Weights of a small GPT-style language model, trained from scratch on English Wikipedia: vocabulary 8192.
MLP neurons of a small language model. Each row is named by its layer, matrix (up: input weights) and neuron, and shows model dimensions 112-175. Each number is 128 + 24 x the weight over its row's rms, rounded and kept within 0 to 255.
After each neuron's rows, "fires on" lists the tokens most often at its 100 highest values on Wikipedia text that the model never trained on. A number after a token or word is its count.

L7.up1094 [141 116 136  95  96 147 131  90 101 128 134 114 144 108 150 153 146 170 110 131  71 162 156  87 116 151 136 114 106 137 103  97 109 106 135 153 146 121 113 126 137 171 130 122 168 117 133 128 180 143 108 119 118 109 132 146 154 134 137 169 129 130 125 125]
fires on: "." 24, " for" 12, "s" 11, " |" 8, "'" 6, " the" 6

L3.up229 [115 165 155 132 114 135 159  96  84 132 174 116 136  96 129 141 175 127 129 100 133 146 119 108 131  82 120 137 149  75 172 108 158  74 101 145 122 136 106 163 150 151 142 123 160 106 120 197 154 131  96 150 150 116 121  74 109 135 133  87  98 133 152 140]
fires on: " p" 69, " j" 23, " s" 4

L6.up1346 [113 100 125  89 124 114 150 134 133 139 105 119  95  74 165 122 120 186 140 129 123 138 132 148 117  98 114 177 144 116 129 137 162 101 151 164 114 132 120 125 114 131 141 145 106 144 118 158 106 137 166 149 144 146 113  72 114 154 153 148 112 100 104 138]
fires on: "s" 18, "der" 11, "se" 10, "al" 8, "t" 5, " World" 5

L6.up357 [131 147 120 116 146 147 134 113  92 107 140 107 103  95 134 174 108 178 124 115 181 124 149 161 118 125 133 168 133 131 129 131 166 115 112 123 128  87 118 125 112 103 102  87  79 173 116 150 103 140 130  84  87 126 130  73 116 120  94 105 130 102 115  75]
fires on: "-" 23, "/" 13, "ick" 10, "ock" 10, "ck" 8, "well" 4

L6.up1386 [129  94 126 113 128 136 108 159 158  86 151 150 108 112 128 146 113 125 107 109 136 138 156 133 111 114 154 152 130 144 135 142 116 131 126 154 106 136 150 128 116 146 112 136 145 125  88 123 130 139 132 142 114 169 144 163 144 125 104 164  95 133 125 119]
fires on: "," 38, "d" 8, "oca" 5, "cha" 5, "b" 4

L6.up783 [102 168 123 131 151 163 156 179 132 129 161 158 126  98  94 148 112 135 110 161 171 103 147 129 142 115 147 148 104 141 170 172 121 126 142 130 143 137 123 137 115  85 125 101 110 174 140 120 159 128 125  77 144 143 115 120 149  86 151 161 117 147 117 150]
fires on: "te" 18, "i" 17, "h" 12, "e" 9, "l" 8, " pre" 4

L3.up349 [117 161 147 138 116 100 165 155 124 137 116 133 157  97 140 141 139  97 162 138 111 127 177 106 150 126 111 123 116 163 149 139 115 151 122 179 192 102 115 140 132 167  78 111 143 150 159 101 125 109 125 132 123 124 151 143 115 128 137 139 104 128 110 114]
fires on: "F" 47, " Bl" 26, "Bl" 7, "ef" 5, "fr" 4

L3.up1491 [128 138  96 120 167 154  97 155 123 167 108 139 138 147 141 118 123 170 163 106 103 129 127  98 181 135 129 116 165 143 122  81  81  87 131 125 108 143 159 103 140 140  79 142 118 167 142 142 133 150 170 149 140 102 176 121 116 160 158 122 155 148 138 131]
fires on: "L" 31, " Q" 26, "Z" 15, "Q" 10, " L" 10

L3.up731 [141 118 148 119 172 124 125 124 138 160 144  86 162 132 124 134 110 137 133  89 144 156 175 102 120 141 140 123  82 136  94 122 153 148 116 150  92  88  97 122 128 101 136  77  64 128  89 136 158 111 131 121 128 119 135 140 174 148 154 117 138 149 108 118]
fires on: "D" 22, " cr" 21, " D" 20, " AT" 10, " Cr" 9, " CD" 8

L6.up477 [123 157 119 175 140 160 132 118 127 100 173 104 140  97 130 132 122 158 133 137 115 115 140 104 132 113  88 129 141  88 179 143  97  79 135 129  90 150 124 109 138  90 140 161  98 118 148 101 112 119 139  75 178 113 116 138 121 139 141 136 144 137 147  91]
fires on: "r" 20, "p" 11, "f" 10, "unt" 8, "re" 5

L6.up1297 [138 144  86 123 149 117 149 150  99 109 149 130  94 127 129 140 111 139 134 108 111 118 124 116 137 116 143 176 133 129 177 142 115  77 127 124 160 149  96  87 134  75 163 150  54 107 136 130 125 114 156 117 124 175 137 157 114 149 103 173 135 135 123 174]
fires on: " (" 47, "oy" 5, " Ship" 4, "ed" 4

L3.up874 [153 141 105 132 111  89 109 146 169  95 128 164 170 125 131 113 114 111 137 102 104 112 107 133 100 139 144  94 170 119 101 103  86 141 140 161 142 103 169 140  75 154  91 142 138 182 134 110 147 134 138 179 154 156 170 143 124  83 174 141 118  80 132 175]
fires on: " Am" 20, " Nat" 15, " Ah" 8, " Kh" 8, " And" 7

L7.up1666 [121 136 122 173 108 124 173  67 153 156 112 162 101 112  96 119 148 140 147 148 105 110 150 177 108 107 109 128 130 167 138 151 111 143 180 156 135 135 118 182 153 114  91 139 119 152 102 126 124  93 122 145 116 142 117 116 154  94 132 149 118 139 113 151]
fires on: "le" 13, "sc" 13, "Sc" 11, "la" 9, "El" 4

L3.up1398 [142 148 113 111 134 101  87 143 155 125 130 142 122 134 104 115 143 130  97 110 123 133 147 113  92 177 126 138 107 171 162 143 155  98 139  91 142 110 112 144 124 149 131 122 161 119 121 147 109 111 146 134 192 179 122 135 121 138  58 158 120 122  96 141]
fires on: " did" 21, " led" 13, " continued" 12, " saw" 8

L3.up1071 [ 92 133 150 167 148 104 152 147 108 106 116 149 121 128  90 144 135  97 138 152 109 108 113 131 120 147  96 158 160 111 141 110 101  90 169 107  88 153 123 154 139 146 122 116  91 128  96 117 137 131 154 128 142 104  91 130 129 141 140  99 104 116 168 124]
fires on: " El" 25, " el" 15, " medal" 13, " Van" 9, "El" 8, " Phil" 8

L6.up1363 [124 100 150 126 149 174 153  92 121 170 150 133 117 146 201 119 160 169  94 119 128  84 142 112 169 134 100 133 142 118 109 133 136 117 136 120 138 115 119 103 108 138 164 103 143 159 143 120 109 136 106 130 156 122 121 124 171 139 150 125 139 171  93 146]
fires on: "\n" 29, " I" 17, "ers" 15, "we" 7, "rs" 6, " we" 6

L3.up1131 [119 125 137 132 135 109 132  99 113 120  93 141 138 134 131 120 127 154 120 115  69 101  92 146 115  82  85 129 148  70 166 115 112 138 142 118 161 148 160 101 125 116 167 104 106 101 105  91 126 106 146  82 140 102 142 103 155 107 118 100 150 101 131 141]
fires on: " un" 21, " dis" 19, " c" 15, " fo" 10, " cho" 8, " ph" 8

L7.up1245 [157 120 122 117 172 169 106 101 105 105 108  95 138 124 173 120 130 162 125 120 119 140 152 117 113 100 121  69  84 151  86 120 112 121  92 144 145 120  92 139 129 158 108 114 134 121 105 120 138 162 115 144 133 145 134 149 147 124 124  98 149 140 110 114]
fires on: " with" 60, "," 23, "." 15

L3.up1098 [133 131 145 115 154 134 125 127 141 122 114 121 120 100 163 124 143 129 138  92 114 131 122 132 140 106 130 162 104 117 140 101 120 112 107 111 107  94 130 126  93 106 107 134 144 138 123 120 126 160 123 121 135 127 111 116 103 146 143 142 143 115  95 146]
fires on: "N" 50, "&" 11, "W" 10, " ESPN" 8, " N" 6

L3.up1351 [119 126 122  90 184 136 126 109 142 121 112 118 174  92 144 158 145  84 138  74 138 158  92 103 148 168 142 136 115 134 146 151 106 117 169 137 142 145 131 118  95 120 142 113 166 156 125 153 107 147 122  86 155  93  97  60 101 172 149 176 111 107 127 143]
fires on: "N" 56, " N" 17, " Ny" 7, " Irish" 5, " Mun" 5, "et" 4

L6.up256 [ 86 151 122 140 115 117  88 170  90 121 139  93 133 135 141 146 173 121 117 151 128 131 135 103 155 135 109 101 136  72 131 117 157 134 130 121 159 128 147 125 112 141 140 124 158 123 132 101  94 107  73  87 110 134 139 127 127 112  92 135 130 118  97 104]
fires on: "pa" 15, " mo" 14, "po" 10, " Po" 10, " Pra" 9, " industrial" 6

L3.up1255 [ 97 142  96 122 143 122 124 125 128 139 165 119 139 134 129 119 150 137 145 146 153 133  99 123 109  95 157 132 109 150 134 113 154 132 134 101 138 178 159 136 118 128 131 130 124 145 199 118 148 137 126 106  98 108 122  95  87 182  97 105 170 101 117  52]
fires on: " Ra" 20, " Man" 17, " Pa" 15, "ma" 9, " Me" 9

L3.up1047 [110 116 122  97 151 129 110 150 108 130 124  70 115 133 131 131  72 122  48 136 142  96 186 143  92 119  98 164 107 140 124 135 106 141 110 110 131 152 110 147 121 128 112  81 128 124 101 126 113 130 161 135 120 137 151 115 132 109 110 108 116 122 134 133]
fires on: " 18" 28, " County" 17, " el" 15, " Royal" 10, " Pr" 7, " El" 6

L7.up1404 [154 135 158 106 122 137 131 131 120 160 159  99  92 108 115 122 102 172 118 134 137 104 100 136 137 118 131 144  96 125 122 146 206 164 101 140 108 133  98 118  95 126 127 135  69 123 117  95  94 134 120  92 128 126  97 155 110 153 139 139 154 110 111 108]
fires on: "-" 41, "/" 28, "'" 7, "–" 4

L3.up1137 [106 116 137 107  83 171 138 116 125 103 132  78  91  80 110 105 128 145 141  91  84  95 166 136 133 144 104 110 130 120 127 112 130 122 145 139 148 160 131 138 133 142 121 113 136 133  97  90 158 134 129 111 141 112 114 114 125 132 142 157 114 136 111 119]
fires on: " ex" 16, "Em" 14, " ne" 14, " Su" 9, " Ex" 7

L6.up527 [131 135 123 180 133  96 152  98  66 101  96 113 119 112 112 131  98 156 102 134 139 116 123 129 121 134 144 110  82 135 107 119 118 100 101 126 143 111 148 109 138 131 172 113 131  89 116  89 120 112 102 117  97  97 151 131 171  91 164 131 123 110 100 172]
fires on: " to" 53, "." 25, " from" 12

L3.up1189 [114 106 130 114  99  97  92  98 121 137 163 100 156 101 161 110 161 114  99 118  99 204 130 151 133 141  92 124 104 109 160 156 148 124 150 128  94 160 147 118 162 140 162  93 140 111 117  83 127 137 140 131 145 145 142 171 130 134 107  87 159 140 123 102]
fires on: " Sh" 17, " sh" 13, " Ro" 12, " unc" 11, " disc" 10, "unc" 10

L6.up1043 [177 113 157 149 145 164 134 147 139 163 106  87  96 139 132 115 104  98  94 127 115 118 132 142 107 125 108  95 120 104 136 181 111 110 173 107  89 166 123 126 149 151  79 114 137 131 122 117 117 107 112  97 167 182  93  97  91 145  91 127  93 112 135 149]
fires on: " on" 20, "on" 10, "s" 10, " out" 5, "x" 5, "," 5

L6.up1578 [113 145 119 135 140 115  78  93 138 137 133 121 126 120 147 139 147 142 130 147 104 109 146 139 144 151 182 148 112 154  94  89 137 164 110 116 152 119 131 115 154 137 103 129 136 164 154 151  90 126 129 159 171 119 123 164 119 101 163 138  91 150 100 152]
fires on: " l" 18, " Dr" 12, " dr" 9, "dr" 8, "li" 7

L7.up1501 [117  97 134 138 164 162 143 140 145 180 120 119 114 106  71 152 113 186  98 110 141 146 162 108 126 131 115  93 121 131 146  95 132 122 101  95 179 167 136 115 114 104 106 123 109 125  95  83  94 124 118 149 113 123 152 125 125 111 120 133  98 128 124 117]
fires on: " |" 44, "|" 30, " much" 4, "=" 4

L7.up1340 [105 169 104 136 171 135 122 183 104 121  90 157 119 117 131 108 155 125  98 157 151  62 136 103 149 174  88 108 136 144 127 160 152 143  85 159  89 120  76 122  80 102 136 138 134 148 131  79 108 128 110 138  92 126 147 122 168 123 142 133 149 124 140 122]
fires on: "," 33, ":" 17, " -" 13, " (" 10, "." 7, " –" 6

L6.up569 [105 166  87 109 135 132 145 152 121 116  84 120 129 136  88 129 147 100 135 114 103 124 133 135  72 110 141 165 116 134 105  81  98 139 163 105 135 124 140 104 111 130 158 139 131 101 118  81 166 142 110 162 137 114 164 114 107 137 137 167 109 153 116 116]
fires on: "." 21, "bl" 11, "r" 8, "ble" 5, "la" 5

L7.up1728 [133 139 129 134 127 147 151 116 110 104 115 140 128 161 138 146 177  84 180 147 135  84 126 182 123 145  73 121 113 157 129 130 149  85 123 102 153 137 135 157 143  88  95  82 139 194 122 145 105 142 106 108 158 116 190 141 159 120 112 142  79 118 110 114]
fires on: " on" 32, " in" 27, ":" 22, " from" 9, " at" 7

L6.up1322 [123 117 103 124 107 129 146  73  96 117 111 160 133 176 163 109 121 125  89 134 126 141 106 136 116 130 111 104 106 173 138 111 170 169 104 100 133  96 128 102 115  93  90 104 138 123 131 183 137 147 141  97 206  95 131 136 187  81 126 172 148 137  88  88]
fires on: "-" 13, " fl" 11, " cont" 10, "fl" 9, "\n\n" 9, " Fl" 6

L3.up403 [137 128 123  96 114 148 104 139 119 115 140 119 134 117  90 144 118 156 107 125  93 117 165 134 184 156 119 123 177 122 167 100 131 122 130 121 122 150 146  93 121  60 164 129 135 140 112 100  99 137 143 101 113 143 158 117 151 130 116 114 169 137 148 141]
fires on: " Lo" 28, " Conference" 15, " W" 13, "L" 7, "No" 6, " League" 5

L3.up614 [123 159 106 114 160 120 137 130 118 133 102  76 118 162 112 156 123 105  85 139  88 116 184 167 126  99 132 142 122 104 127 119 123 103 124 121 110 130 125 163 150 135 101 102 125  83 134  98 133 149 130 108 102  80 158 134 134 118 141 105 122 107  99 130]
fires on: " 18" 30, "–" 30, " Ag" 6, " Ven" 5, " Pr" 5, " 185" 4

L3.up126 [150  88 106 151 120 111 121 140 129 176 175 130 174 110 139 174 120 113 119 123 107 127 131 106 128 146 115 115 114 134 141 163 140 142 113 131 127 160 124  72 103  93 129 180  96 166 117  98 135 117 123 124 122 117 129 128 107 150 117  83 131 111 130 139]
fires on: " For" 28, " During" 12, " until" 8, " pla" 7, " When" 7, "For" 6

L6.up1684 [165  99 151 146 126 183 118 140 100 139 124 106 113 111 153 122 102 180 107  63 122 109 171 161 138 114 100  71 112 113 166 132 180 126 107 100 149 107 126 118 127 151 133 133 131 119 110 141 111 211 133 132  95 160  95 108 163  68 123 128 134 140 123 136]
fires on: " former" 14, "," 14, " pred" 11, " a" 11, " indic" 8, " main" 7

L7.up1330 [153  68 144  80 142 154 108 144 115 105 127 148  98 140 132 108 109 182 136 184 120 104 122 189 144 137 115 135 163  98 116 135 116 110 152 124 130 124 137 159 139 134 151  96 151 158 122 108 137 144  92 111 111  87 121 133  88 132 107 166 132 151 133 122]
fires on: "\n" 19, "\n\n" 15, "er" 14, ":" 10, " –" 7, "," 6

L3.up1637 [149 174 116 141 120 110 130 152  74 154 103 100 126 158 123 165 151 130 146 140 111 167  78  95 144 114 118 105 118 114 153 155 150 147 152 109 132 160 133 110 147 110 163 110 136 127 141 133 147 110  98 132 118 135 110  93 141  76 147 120 141  81 121 137]
fires on: " ra" 32, " mo" 21, " micro" 9, " type" 7, "pa" 6, " Type" 5

L3.up1324 [135 108 105 120  97 123 158 106  90 199 116 122 127 148 166 171  87 148 162 141 124 120 126 163 111 129 130 131 142 125 134 151 121 179 127 161 129 131 116  67 116 100  92 133 132 126 143 101 153 160 133 109 116 105 121 133 125 148 137 114 152 108 174  91]
fires on: " For" 29, " won" 18, " William" 9, "For" 6, " born" 6

L6.up518 [126 174 147 145 107 153 120 113 151 134 137  96 112 106 152 100  67 125 107 131 171 141 141  71 149  74  73 177  91 105  90  86 146 132 121 109 140 101 111 158  91 150 121 152 163 163  95  89 114 148  85 138 177 126 152 155 134 144 141 115 116 137 128 135]
fires on: " |" 46, "ide" 10, "|" 8, ":" 7, "t" 6, "ie" 4

L3.up214 [155 133 141 140 151 164  89 164 140 145 119  88 177 132 125 171  88 123 142 103 113 124 133 144 117 111 148 127 131 173 132 136 108 146 117 115 160 124 157 115 142 128 133 159 136 154 164 153 118 122 110 106 104 160 122 108 110 148 173 125 113 149 150 100]
fires on: "F" 60, " f" 20, " Tennessee" 6, " F" 6, " Federal" 5

L6.up839 [116 145 137 134 112 149 135 137 157 101 143 136 114 116 176 111 105 133 133 126 156 129 126 114 175 154 123 142 156 143  90 136  96 109 149 136 119 115 153 145 163 121 112 103  94 143 176  81  78 157 113 162 100 154 131 165  91 124  94 131 124 114 146 123]
fires on: "r" 24, "ne" 11, "l" 8, "ary" 7, "b" 5

L7.up634 [109 124 127 136 164 159 124 121 178 101 128 115 120 130 128 171 122 165 152 152 118 108  81 124 131 113 167 168 132 102 104 124 100 123  90 102 143 105 141 143  78 107  75 132 139 103 133 129  94 110 124 103 120 169 139 128 100 139 112  76 134 117 104 124]
fires on: " with" 13, "," 13, " to" 10, " a" 10, " their" 10, ":" 9

L3.up1206 [154 150 138 168 128  97 130  77  69 126 150 116 109 141 125 152 159 123 124 131 149 111 120 141 100 134 140 131  57 138 125 141 112 151 118 153 108  65 105 148 120 130 126  98 146 163 110 105  92 123 170 151 132 127 130 125 115 138 134 150 173 142 175 128]
fires on: "." 37, " partner" 10, " major" 7, " author" 6, " human" 5, " Artist" 4

L3.up1149 [ 82 107  98 173 171 160 128  73 146 123 121  92 146 136 118  99  86 138 137 144  93 137 106 112 117 115 141  96 180 112 107 118 147 146 103 135 131 105  95 155 116 146 129 185 159  95 112 141 157 106 161 159 121 151 138 101 134 141 129 133 118 138 153 109]
fires on: " Group" 15, " Camp" 9, " system" 9, " gener" 8, " type" 7, " groups" 7

L3.up869 [ 99  93 151 163 137 107 153 115 152 122 112 133 107  89 105 130  86 119 154 141  99  59 141 154  84 172 136 149 152 139 106  86 119  98 132 128 145 157 126 169  99 138 152 133 136 122 169 148 109 125  95 130 103 145 106 156  98  93 103 155 141  87 118 113]
fires on: " Mac" 14, " Mc" 13, " Haw" 11, " McG" 9, " Dun" 7

L3.up1502 [120 159  90 112 161 120 100 166 111 165 136 114 165 134 159 124 104 122 135 141 140 137  89 113 144 171  86 155 173 140 142  76 120  88 126 123  92 113 141 128 144 122  91 135 138 124 140 121  90 132 172 111 125 115 161 126 125 118 144 162 132 142 137 130]
fires on: " L" 40, " l" 35, "L" 23

L3.up849 [144 153 145 115 128  82 118 155 153 120 131 165  92 152 104  92 117  97 116 133 123 131  99 117 145 154 132 167  94 125 161 138  87 161 116 155 127 160 112 127 154 146 134 144 170 157 164 103 106 134 122 143 120 132 110 124 132 145 117 147 127 133 155 122]
fires on: " war" 14, " su" 14, " fire" 13, " bomb" 11, " fle" 8, " Fire" 4

L3.up175 [139 140 128 142 158 126 158 131 136 169 128 115 154 123 149 104 115 145 156 146 141 125 141 147 176 148 169  83 118 152 129 119 114 144  80 116 124 131 145  83 137 153  81 113 177  90 158 146 113 128 152  74 142 109 121 137 175  91 169 140 129 141 121 182]
fires on: "fl" 18, " Ann" 18, " Fl" 11, " dr" 9, " Dr" 8, "z" 6

L3.up1320 [158 129 139 135 143 101 119 149 142 156 125 114 157 122 106 157 126 104 153 122 102 112 130 141 129 138 119 109 143 177 138 134  78 122 118 152 111 119 145 107 124 179 117 139 146 146 161 127 123  75 128 112 115 130 153 146 110 122 192 116 154 163 136 112]
fires on: "F" 50, " F" 41, " FA" 4

L6.up224 [ 84  88 149 135 169 153 164 116 149 130 125 114 122 148 131 142 118 157 108 102 146 143 135 155 132 145 113 153 110 160 120 163 134 102 138 138 160 146 140 123 125 117 122 137  81 132 152 108 131 128 116 154 147 124 110 177  98 141 152 151 123 116  97  96]
fires on: " |" 64, "qu" 8, "|" 6, "si" 5

L3.up431 [173 100 107 115 171  85 107 122 153 188  78  96 122 133  97 129 161 122 142 138 102 126 131 133 150 156 103 115 135 139  78 146 120 120 143 136 131 177 138 143 146 102 147 112 136 150 118 139 106 112 137 114 110 123 100 103 102 159 150 148  91  78 152 165]
fires on: " born" 19, "born" 17, "tt" 11, "Pl" 11, " Arch" 10, " Born" 7

L7.up1164 [135 109 116 128 166 134 146 141 127 111  70 106  55 136 153 131 144 143 115  89 123 151 101 125 123 150 117 139 156 172 133 150 137 107 117 147 163 124 168 137 128 119 146 135 129 143 135 162 144 172 168 146 140 136 107 113 122 137 149 100 148  82 110  98]
fires on: "t" 29, "s" 20, "v" 7, "p" 4, "ed" 4

L3.up1058 [101 174 114 139 105 163 143  82 124  91 157  86 117  90 125 123 123 146 149  81 133 143 131 113 146 142 110 132 171 111 106 108 106  91  85 124  98 134 138 166 165 139  98 113 176 164 158 151 175  65 156  81 126 150 111 111 127 130 120  91 131 156 127 109]
fires on: " n" 24, " s" 20, " Mar" 12, " mar" 10, "Mar" 9, " k" 9

L3.up1005 [165 172 164 134 138 135 138 139 129 103 150 184 126  94 114 145  67 126 128 125 112 133  95 135 141 163  96 171  92 138 133 148 126 171  83 115 142 118 102 119 130 172  93  97 117 114  77 119 122  72 107 125 115 133  77 102 154 186  95 104 123 102 137  79]
fires on: " war" 22, " Ne" 19, "En" 11, " Den" 9, " Mil" 7

L3.up1152 [121 161  92 128 158 168 127 151 199 145 137 137 145 164 162  75 126 139 135 122  91 118  99 115 124 151 156 134 115 125 128 129 180 119 127 106 111 149 159 159  89 107 146 119 159  83 161 165 106  90 109 155 136 112 196 141 119  96 164 154  75 100 128 120]
fires on: "s" 45, "l" 15, "k" 10, "cs" 6, "es" 5, "ph" 5

L7.up1524 [141  80 132 160 138 156 108  97 145  97 160 116 148 140 157 121 124 128 155 153 121 126 104 190 138 131 143 168 124  97 123 121 122  98 132 117 120  88 153 130 112 117 187 134 147 119 127 142 116 138 125 127 143 108 163 144  94 125 134 137 114 128 111 115]
fires on: " |" 35, " (" 19, " 0" 14, ":" 10, "-" 6, "\n" 4

L6.up1127 [126 179 138 133  97 182 180 124  87 112 146 139 109 106 142 119 140 141 107 105 122 132 149 135 135 136 110 145 132 171 116  91  70  88 101 112 119 131 117 180 137  92 124  81 149 130 121 129 106 119 114 136 157 122 134 132  96 122 108  90 136 122 149 163]
fires on: "n" 13, "l" 10, "ary" 9, "le" 9, "nt" 8, " of" 7

L3.up744 [106 106 129 124 126 158 125 148 165  98 166 138 111 144 102 131 127  76 124 190 101 155 144 135 105 155 159 131 146 101 146 144 111 138 150 137  86 133 135  94 152 103 132 154 129 121 180 129 157 152 104 138 161 127 109 158 114 171 103 160 104 108 164 145]
fires on: " Su" 22, "si" 15, "rio" 9, "ros" 8, "ios" 6, " su" 6

L6.up1218 [ 97 124 135 138 124 133 108 127  74 117 125  94 145 124 148  95 108 150 158 170 125 175 120 138 120 118 146 110 104 110  95 146 114 133 113 165 155 169 100 159 102 156  81 116 133  95 150 131 129 105 122 136 148 146 110 114 121 106 115 129 140 122 112  49]
fires on: "." 14, "b" 11, "x" 10, "ab" 6, "gu" 6, " Em" 5

L7.up478 [157 158 179 141 137 126  96 145 108 138  94 126  63 103 162 145 121 186 135 111 136 144 148 106 116 177 145  86 140 177 146 135 127  90 118 114  84 119  87 140  80 115 157 138 131 133 115 149 132 201 136 129 143 155 150 153 142 125 108 124 113 120 104  88]
fires on: " large" 15, "all" 12, " hot" 8, " high" 8, " hard" 6, " strong" 5

L3.up1136 [100 123  83 138 128 112 121 153 110 142 180 146 176 120 140 153 144 127 157 175 141 100 101 135 134 153 103  71  95 158 117  91  90 107 166 136 121 137 117 141 107 132 147 145 159 144 131 103 114 117 159 117 143 168 152 118 111 116  85 137 135 153 153  65]
fires on: "me" 26, " Me" 19, "ope" 9, "bre" 8, " Bre" 7, "Me" 5

L7.up1776 [149 119  97 146 151 106 125 114  78 101 122 126  97 145 105 165 140 145 125 168 146  94 124 171 110 149 126 140 100 120 131 129 161 130 112 171 109 102  96 171  88 148 107  93 119 136  98 107 113 100  80 139 114  67 145 121 136 112  93 120 140  97 109 146]
fires on: "'" 55, "." 17, "ea" 5

L6.up1226 [111 152 152 167 131 132 166  77 125 145 125 107 138 139 129 140 127 134 114 107 114  86 127  80 118 137  82 142 122 164  93  97  74 112 103 125 138 147  89 156 134 119  89 166 172 185 128 170  96 152 136  90 175 100 121 154 130  93 124 142 112 135 139  64]
fires on: " from" 29, " so" 16, "go" 8, "So" 6, " on" 6, "so" 5

L3.up701 [125 131 144  91 137 142 101 121 141 116 118 112 107  28 145 131 141 119  75 150 113 105 147 148 118 134 117 153 112 112 184 180  91 146 175 146 126  86 139 125 129 141 138 122 136 116 100 123 137 121  90 111 118 137 111 127  93 109 107  96 103 123 130 105]
fires on: ";" 53, ":" 13, " Da" 11, "Th" 6, " :" 5

L7.up1459 [135 134 106  87 120 106  97 143  83 140 157  98 144 150  86 109 110 110 172 158 108 136  79 150 114 115  93 140 112 157 170  80 159 133 101 124  86 116 133 122 132 127 160 123 128 153 147 103 164  76 103 117  96  97  87 154 125  97  96  99 192 119 147 135]
fires on: "-" 47, " Ja" 17, " Ho" 5, " Ya" 4, "ra" 4, "ho" 4

L3.up889 [121 181 131 138 120 125 125 120  99 125 130 161  68 114  94 132 148  98 134 121 160 133 142  80 140 128 125 104 101 103 161 104 122 131 180  82 129 150 178  98 156 172 158 157 171 141 151  95 137 151 127  92 118  71 143 152 134 121  91 136 141 122 150 175]
fires on: " Women" 19, " ret" 16, " att" 10, " She" 8, " Ret" 7

L7.up1321 [117  89  75 115 157 148 121 133 123 142 148 133  88 160 150 110 105 139 133 139 168 105  91  96 153 133  95 151 126 107 135 164 138 105 114 126 168 116 130 128  85 134 127 128 103  93 118 100  81 144 115 131 147 133 130 125 116 141 128 117 120 123  67 154]
fires on: "\n" 81, " |" 14, "\"" 4

L7.up1351 [127 136 121 148 121 163 151  77  98 125 126 136 170 132 140 159  98 123 140 157 115 150 119 140 115 115 103 102  54 125 143 151 125 102 161  87 135 127 130 142 103 130 162 124 148 153 176 122 161 128 131 100 183 121 156 139 145  75 126 133 155 166 131 124]
fires on: "." 19, "," 19, "'" 14, "am" 12, "á" 8, "a" 5

L3.up393 [126 139 129 120 146 127 151  90 167 119 117 115 149 107  95 141 118 121 131 136 121 162 110 131 129 175 137 107  78 130  73 122 131 173 103 182  62  75 110  93 121 108 165 121 122 124 110 173 137 138 119 143 147 125 118 136 178 174 139 122 154 151 151 158]
fires on: " cr" 21, "J" 21, " ass" 19, " MF" 11, " Cr" 9, " swe" 5

L3.up1580 [ 97 150  84 131 113 123 123 127 138 117 147 130 120 112 134 126 143 139 118 125 158 158 121 176 109 180  93  91 143 171  81  97 134 127 102 151 140 132 135 137 152 139 159  97 152 134  86 117 155  87 126 112 116 109  95 101 140 190  52 135 164 146 153  99]
fires on: "18" 17, " Bre" 11, " Fre" 9, "bre" 8, " Free" 7

L6.up1627 [136  95 112  92  97 140 116 127 113 135 131 129 105 139 113 133 119 124 139 107 140  99 129 131 139 143 151 130 143 103 113 126 127 139 131 110 128 149 102 137 134 109 135 139  91 103 112 108 136 109 179 120 129 134 125 139 157 140 123 169 136  95 134 111]
fires on: "," 25, "h" 7, "est" 6, "ent" 5, "ree" 5, " decision" 5

L3.up176 [130 103  74 116 109 125 117 107 128 148 139 128 140 148 131 128 130 134 128 130 117 159 106  99 100 147 151 135 148 152 101 134 132 137  91 102 124 129 138 102 139 117 115  98 140 133 163 102  88 134 132 118 154 131 125 156 116 112 154 157 148 126 128 113]
fires on: "fl" 14, " Bo" 12, "bo" 12, "rap" 12, " Fl" 9, "rop" 8

L3.up955 [142 127 158 113 110 111 132 148 115 123 129 177 130 131  87 184 106 140 170 136 125 106 124 128 124 127 122 142 100  99 137 124  75 151 138 104 141 131 103 121 134 135 169 142 112 100 113 122  92 158 144 140 161 144 101 119 123 130  80 107 123 130 138 140]
fires on: " El" 29, " Re" 21, " Den" 19, " Dan" 13, "Re" 8, "El" 6

L3.up1635 [125 117 145 116 117 125 159 134 139 113 106 145 123 164 139 129 192 109 128 133 155 102 120 145 143 165 111 147 125 113 162 144 136 132 141 127 114 133  93 107 177 148 125 105 105  69 147 145  95 118 110  99 157 136 116 165  87 144 131 126 160 142  71 100]
fires on: " death" 17, " died" 17, " grav" 12, " Died" 8

L7.up600 [115 126 119 102 124 152 132 146 131 139 164 150  82 128 152 181 138 111  92  95 117 136 148 126 154 121 105 131 105 123 180 143 115 156 149 120 113 142 102  82  96  95 157 131 108 134  98 117 104 170 105  99 147 102 126  94  87  82 135 105 125  92 120 107]
fires on: " |" 26, ":" 15, " career" 10, "art" 5, " release" 4, ";" 4

L7.up100 [129 167 159 145 106 146 103 131 124  84 113 159 127 101 111  93 107 183 116 135 166  97 186 131  62 168 164 150 116 118 127 169 170 177 111 112 153 151  99 141 125  92 132 110 143 110  86 150 124 116 130  67 159 127 131 155 101  97 117 194 125 110 144 152]
fires on: "e" 32, "B" 16, "i" 7, "t" 5, "ti" 4, "a" 4

L6.up713 [157 131  98  93 144 134 178  93 102  98 128  89 101 151 146 154 111 121 180 126 106 154 151 128 107 170 119 106 114 108 179 178 169 108 134 117  93 126 142 108 180 128 132 142 148 152 146 127 151 112 145  96 120 140 143 104 153  74  90 128 118 116 104 126]
fires on: "y" 21, "e" 17, "ar" 14, "r" 11, "ne" 8, "ce" 5